config.yaml
num_hidden_layers: 15
hidden_size: 256
num_attention_heads: 8
num_key_value_heads: 8
head_dim: 64
intermediate_size: 768
vocab_size: 8192
hidden_act: "gelu"
norm: "layernorm"
norm_place: "pre"
norm_eps: 1e-06
positions: "rope"
rope_theta: 10000.0
rope_fraction: 0.25
qk_norm: true
attn_scale: 0.13
bias: "all"
tie_word_embeddings: false
parallel_block: true
init: "normal"
init_std_qkv: 0.0314
init_std_o: 0.0
init_std_up: 0.0314
init_std_down: 0.0
optimizer: "muon_variant"
learning_rate: 0.0174
lr_mult_o: 4.0
beta1: 0.95
lr_head: 0.0102
warmup_steps: 0
schedule: "wsd"
decay_fraction: 0.922
decay_shape: "linear"
final_lr_fraction: 0.1
batch_tokens: 131072
max_seq_len: 1024
doc_mask: false
train_tokens: 786400000
max_steps: 6000
dataset: "wikipedia_en"
MLP neurons of a small language model. Each row is named by its layer, matrix (down: output weights) and neuron, and shows model dimensions 64-127. Each number is 128 + 32 x the weight over its row's rms, rounded and kept within 0 to 255.
After each neuron's rows, "fires before" lists the tokens most often just after its 100 highest values on Wikipedia text that the model never trained on.

L12.down469 [175 152 134  84  77 135  81 115 173 101 178 169 129  66 130 108 129 158 158 126 115 105 148  70  99 148 101 113 142  95 124 117 102 124 169  89 126 148 126 139 110 156 108 118  99 110 178  95 135  72 107  71 126  63  44 152 100  93 107 133 116 114 129 171]
fires before: "ed", " of", "al", "ing", " to"

L12.down709 [149 146 160 155  73 106 121 109 134 128 119 162 175  40 134 172 107 130 114 165  93 118 116  68 158 136 136 120 133 166 122 164 165 165 120  38  82 221  98 137  85 110 146 107 114  87 124 108 121 159 153  63 182 125 141 110 133 167 134 169 160 164 158  75]
fires before: " ", " (", " c"

L11.down734 [134  82 128 144 109 111 137  62 134 150 114 143  96 155 139 118 107 123  86 132  88 144 170 124  97 117 168 177 134  75 119  87 125 129 152 159  68 124 137 113 134 150 129 152 183 142 111 131 127 125 137 187 120 120  72  83 170  94 164 132  96 182 123 136]
fires before: "s", " of", " in", " for", ",", "ing"

L2.down197 [177 151 134 140  87 154 132 141  50 165 149 128 128 135 148 143 113 140 119 118 142 123 138  97 125 140 175 133 158 199 115 129  95 134 150 133 153  64 117 142  73 163 100 149 135 183 103 156 130 102 173 142 129 112 119  98 126 225 152 133 107  84 111  82]
fires before: " ", " |"

L12.down511 [135 137 122  92 109 126 196 120 140 108 127  91 114 191 119 168 159  82 108  87  88 179 187  92  92 107 108 139 124 147 136  57 153 118 101 142  87 127 118 138 105  89 162 148  99 146 143 121 100 137 147  93 143 143  29 150 143 127 124 112 123 154  89 145]
fires before: " of", ".", " the", " as", " to", ","

L4.down693 [133 149 102 122 179 123 142 150 187 135 124 143 135 107 121 106 150 126  90  73 101 110 142 133 111 133 105  82 162 164 119 128 132 128 189 117 139 130 133 122 137 166 141 118 146 128 115 122 102 102 104 105 116 165  69 134 153 131 118 167  98 122 129 112]
fires before: " "

L3.down271 [105  68 106 110 132 186 155 148 133 119 120 121 163 117 176 126 161 114  95 152 129 124 143  81 157  89 128 122  62 122 138 113 142 151 159 116 165 119 129 175 114 112  54 125 128 168 176 129 130  77 130 138 131  99  70  94 131 137 141 161 154 133 170 116]
fires before: " ", ","

L12.down403 [117 121 101  93 182 132 136 122  46 128 132 130 178  94 133 131 167 116 162 160 183 131  77 160 150  72 111 105 102 171 150 153 155 108 179 123 186 106 135 136  85  67 108 133  98 121 161 149 143 179 145 108 121  81 139 102 145 165 149  61  64  98 128 127]
fires before: " ", " September"

L12.down683 [142 139 155  91 107  81 148 109  80 149  97 184 118 165 143  97 137 144 142 114 162 155  85 119 128 154 132 147 158 144 125 157 166 162  99  96 160 145  60 165 109  72 190  95  87 120 126 156 150 107 138 118 156 169  85 127 133 100 113 148  90 107 122  90]
fires before: " ", " the", "2"

L12.down93 [158 177 163 141 137 166  74 147  65  98 155 185 134 175 104 175  83 157 207 144 124 137 129 107  83  63  93 137 121 104 155  78 180 151 145 102 123 191 118 153 146  66 126 111  87 111 120  88 100 112 144 137 159 161 140 147 115 137 101  96 162 125 172 164]
fires before: " by", " ", " for", " to", " as"

L10.down126 [ 75 135 174 165 160 107 118 135 134 143 100 135 113 104  92 113 139  92  90 101 151 129 136 139 149 119 113 125 120 108 101 124 160 113 105 122 162 118 147 166 130 157 125 169 162 131 113 149 103 140 128 127  85 103 106 117  89 144 120  90 165 103 137 147]
fires before: "\n", " ", "."

L9.down497 [132 138 176 173 186 144  92 126 103 140 151  98 147  72  40  95  88 116 122 139 123 108 167 130  91 186 145  70 115  96 154 113 106 126 154 108 202  98  95 150 134  84 169 138  82 125 135 164 140 135 145 163  93 198 123 158 108 135 131  83 111 135 158 125]
fires before: " |", "″", ")", ".", " ", " of"

L10.down14 [ 63 102 111 132 125 113 157 124 101 109  69  87 148 148  89 105 122 148  93 121 145  89 103 110  82 174 120 128 133  74  86 186  79 157 159 134  79 198  92 145 179 162 113 105 132 105 106 176 106 116 134 128 141  89 106 112 103 136 173 123  76  48 127 152]
fires before: "s", "ing", " in", " listing", "ted", "ed"

L6.down139 [128 127 126 173 122 156 107 150 116 133  89 167 111 112  95 141 109  64  73  75 128  91 123 157 131 104 136 143  81 139 121 146 105 142 153 180 156 148  88 103 120 156 166 112 141 118 142 138  86 112  55 133  90 148 161 141  88 147 149 196 153 167  74  66]
fires before: " ", "a"

L3.down415 [147 142 153 150 121 156 117 129  93 181 163  97 136 106  80 153  27  86 130 116 103 152 146 181 156 177 129 204 125 141 160 122  90 142 127 130 171 149 130 138  96 161 112 106 138 191 107  79 111 101  98 106 120 113  92  84  93 166 179 157 141 163  96  53]
fires before: " the", "-", "ister", " of", "en", "an"

L10.down584 [110 124 130 149 151 179  25 168  72 111  95 142  74  88 135 151 137 148 143 146 122 136 193 137 146  91  82  70 120  77 100 102 136 103  84 164 127 107 108  79 144 137 113 206 129  66 153 106 157 115 183 165 167 156 139 122 119  99 138 129 186 157 148 109]
fires before: ",", " the", "ly"

L11.down344 [128 132 217 101 170 125 122 164  88 142 138 122 121 137 119  86 169 126 141 168 100 114  93 181 122  93  77  76 172 166 154 136 154 143 147 130 148 208 133 169 134 132 131  83 143  73 127 106 173  98 142 142  73 150 136 159 141 158  93 125 109 145 150  31]
fires before: ".", ",", " in", " by", " as", " and"

L4.down62 [ 89 120 156 116 122 103 154  91 166 141  32 135 138 104  90 141 148  92 129 132 118 170  97 119  96 102 168 170  82  98  67 136 103 141  91 115 158 150 171 127 101  83 139 155 118 130 150 146 123 147  74 195 133 144 155 167 155  95 143 113 170 146 181  98]
fires before: " |", "s", " ", "==", "py"

L3.down452 [121 101 116  91 123  91 137  85 124 138 109 141 128 124  79 126 103 110  83 102 178  98 190  81 159 111 164 134 133 123 192 146  95 155 153 115 134 108 131  88  62 158 131 155 133 160 166 166 128 180  92 163 104 137 103 159 152 135 149  55 159  83 140  89]
fires before: " ", " the", " |"

L9.down17 [ 99 161  93  97  83 111 102 103  54 148 149 117  88 182 105  86 155 145 159  97 152 154  77  95 105 129 115 130 135 113 106  85 163  97 118 126 184 180 117 110 109 118 116  74  81 124 123 147 152 124 155 109 183  70 153 144  62 138 152 142 145 135 135  88]
fires before: " ", " the"

L10.down730 [176 104 167 150  96 190 108 141 176  95 119 104 132 113 132 131 129 104 106 131 143 116 134  49  61 137 147 158 110  37  87 121 146 172 151 164 109 179 106 186 176 182 140  79 147 101 163 130 142 118 128  84 100  96 109 188 178 105 142 155 109 149  82 149]
fires before: "s"

L6.down160 [172 129 166 177 107  62 133 101  92 235 112 122 136  85 112 108 158  67 126 119 214  97 150 169 131 162  79  87  85 106 114 112 149  84 115 147 133 121 123 135 140 149 149  82 130 143 123 122  90 141 116  66 107 170 117 124 128  69 113 174 135 122 106 137]
fires before: " |", ":", " –", "ry", " in"

L6.down315 [132 119 160 133 126 119 137 171 143 126  91 131 133 133 102 119 132 134 117 104 131 115 138 105 102 120 123 119 141 135 118 159 131 109 151 141 110 101 114 154 157 114 134 134 144 125 157 150 129  96 102 116 118 148 115 138 134 147 128 115 127 129 145 113]
fires before: "\n", " ", " |"

L4.down256 [139  89 141 109 148 145 190 114 167  98 110 147 113 152 175 131 103  94 161 163 115 110 147  39 118 147 129  98 139 136 167 128 108 149 157 124 110  69 184  90 119 175 129 178 101 164 172 166  90 134 102 117 145 160  67 162 195 149 132 111 147 132 143 180]
fires before: "s", " of", " in", "ed", "es", "."

L2.down22 [158  80 121 140 192  78 128 132 101 102 114 172 134 179 133 130 138 120 173 112 170 119 100 195 151 109  79 194 151 113 121 122 201 109 191 120 135 144 138 120  89 146 123  71  61 146 136 155 139 154 116  72 141 110 110 111 171 100 129 154 179 111 135 122]
fires before: " ", " UTC", " Con", "s"

L6.down350 [115 171 118 116 154 161 188 139  99  70 167 164  69 155 119 135 118 147 130 152  90 128 117 101 112 135 155 139 187 144 168 110 148 108 133 184 111 103 182 109 169 166 116 188 161 108 136  90 178 107 155 117 130  98  65 135 143 154 108  63 150 114 154 165]
fires before: "\n", "s", "ment"

L2.down462 [123 140 120  99 155 159 110 147  80 134 143 125 158 154 100  95  87  88 124  89  54 136 122 124 152  78 126 101 139 175  90  91  65 146 189  86 139 121 109 131 106 118 136 117 118 152 158 136 165 124 111 161 133 152  91 136 159 167 175 141 127  73  72  99]
fires before: " ", " |"

L10.down410 [ 91 102 151 140 178 145  81 118 180 140 126  58  84 135  95 120 115 133 151 203  90 148  71 145 125 154 131  73 117 105 153 149 119  85 175 144 113 139 178  58 158  95 132 107 127 152 108 140 129 164 152 193 136 188  85 130 159 147  85 121 114 117 153 155]
fires before: ")", "s", ")."

L12.down140 [148  74 129 152 101 121 132 102 159 168  83  87 157 125 159 147 152 122 129 192 120 125 150 125  86  71 138  91  73  83 104 133 102  92  80 195 142 134 162 188 103 173 101 163 157 140 170 140 101 126  93 149 112 142 147  46 135  72 166 108 133 185  95 166]
fires before: ",", " of", " the"

L6.down125 [117 120 163 116 147  80 167 143 111 143 118  88 107 129 127 110 164 128 129 157 137 136 117  71 139 115 117  97 156 133 148 154 119 128 122 142 126  80 133 110 125 100  91 124  94 146 116 136 134 145 116 129 121  91 136 128 117 111 105 121 130  83 136 156]
fires before: "\n", "nell", "s"

L11.down42 [112 167 136 123  97 121 175 123 131 127 135 141 142  98 103 137 100 123 116 123 121 166 156 105  99 142  80 153  79 139 176 104 125 162 139 133 154 140 104 157 136 163 131 140 134 154 130  94  65 181 163 116  95 131  83 140 102 134  89 173 136 126 119 114]
fires before: "\n", " ", " |"

L12.down330 [151 102 110 142 130 147 207  88 116 183 117 114 132  84 139  86 178 110 128 194 150  89 154 126 138 116 117  78 117 118 103  98 109 102  70 166 176 121 166 129  90 146  99  90 194 131 163 128 121 130 137 132 122 159 160 119 181 128 113 128 147 152 175 124]
fires before: ",", " the", " he", " she", " of"

L2.down438 [171 114 110 137  92 117 161 125 110 161 139  94 126 111 139 135 130 159 144 104 164 147 128  69  90  64  69  74 155 142 116 121 145 156 139 132 115 104 108 140 115 114 129 142 119 149 136 137 151 124 142 229 120 150 155  98 100 157 119 126 114 119 121 155]
fires before: " ", " the"

L11.down170 [146 116 164 144 126 126 120 146  91 164 154 129 161 118 132 160  84 174 135 154 121 177 189 162 125 127 128  81  93 109 143 126 119 139 143 111  80 158 133 109  83  73 121  86 121  91  94 147 138  92 138 177 151 167  87 116 176 143 112 112 154 174 132 106]
fires before: ",", ".", " in", " |", " and"

L12.down766 [133 114 168 153 139  94 103 116 190 189 131  69 157 147 174 159 128 103 132 137 123 138 149 166 138 143 164 102 110 104 126 112  49 111 162 124 139 109  98 109 173 144 241 103 113 114 128  44 135 123 111 139 136 197 166 116 189 105 108  96  98 118 121 134]
fires before: " the", " a", " as", " \"", " an", " to"

L10.down406 [139 137 119  97 139  76 126 147 135 149 110 138 140 108 101  69 137 123 132  85  88 141 162 163 113 131 107 158 154 146 159  82  92 176 201 124 143 149 159 109 187  71 127 111 168  68 170 119 136 139 103  87  66  61 188 112 166 154 183  97 124 133 177 128]
fires before: ",", " the"

L12.down389 [102 181  81  61 179  83 157 157 165 146 159 120 122 105  81 130 144 149 172 153 153 137  62 154 106 137 120 121 118 106 156 127 156  90 166 149 145  96 159 127 140  83  95 179 152 150 118  83 139 109 139 108 127 129 174 126  95 139 134 102 105 178 111 139]
fires before: "s", "ed", "es", "d"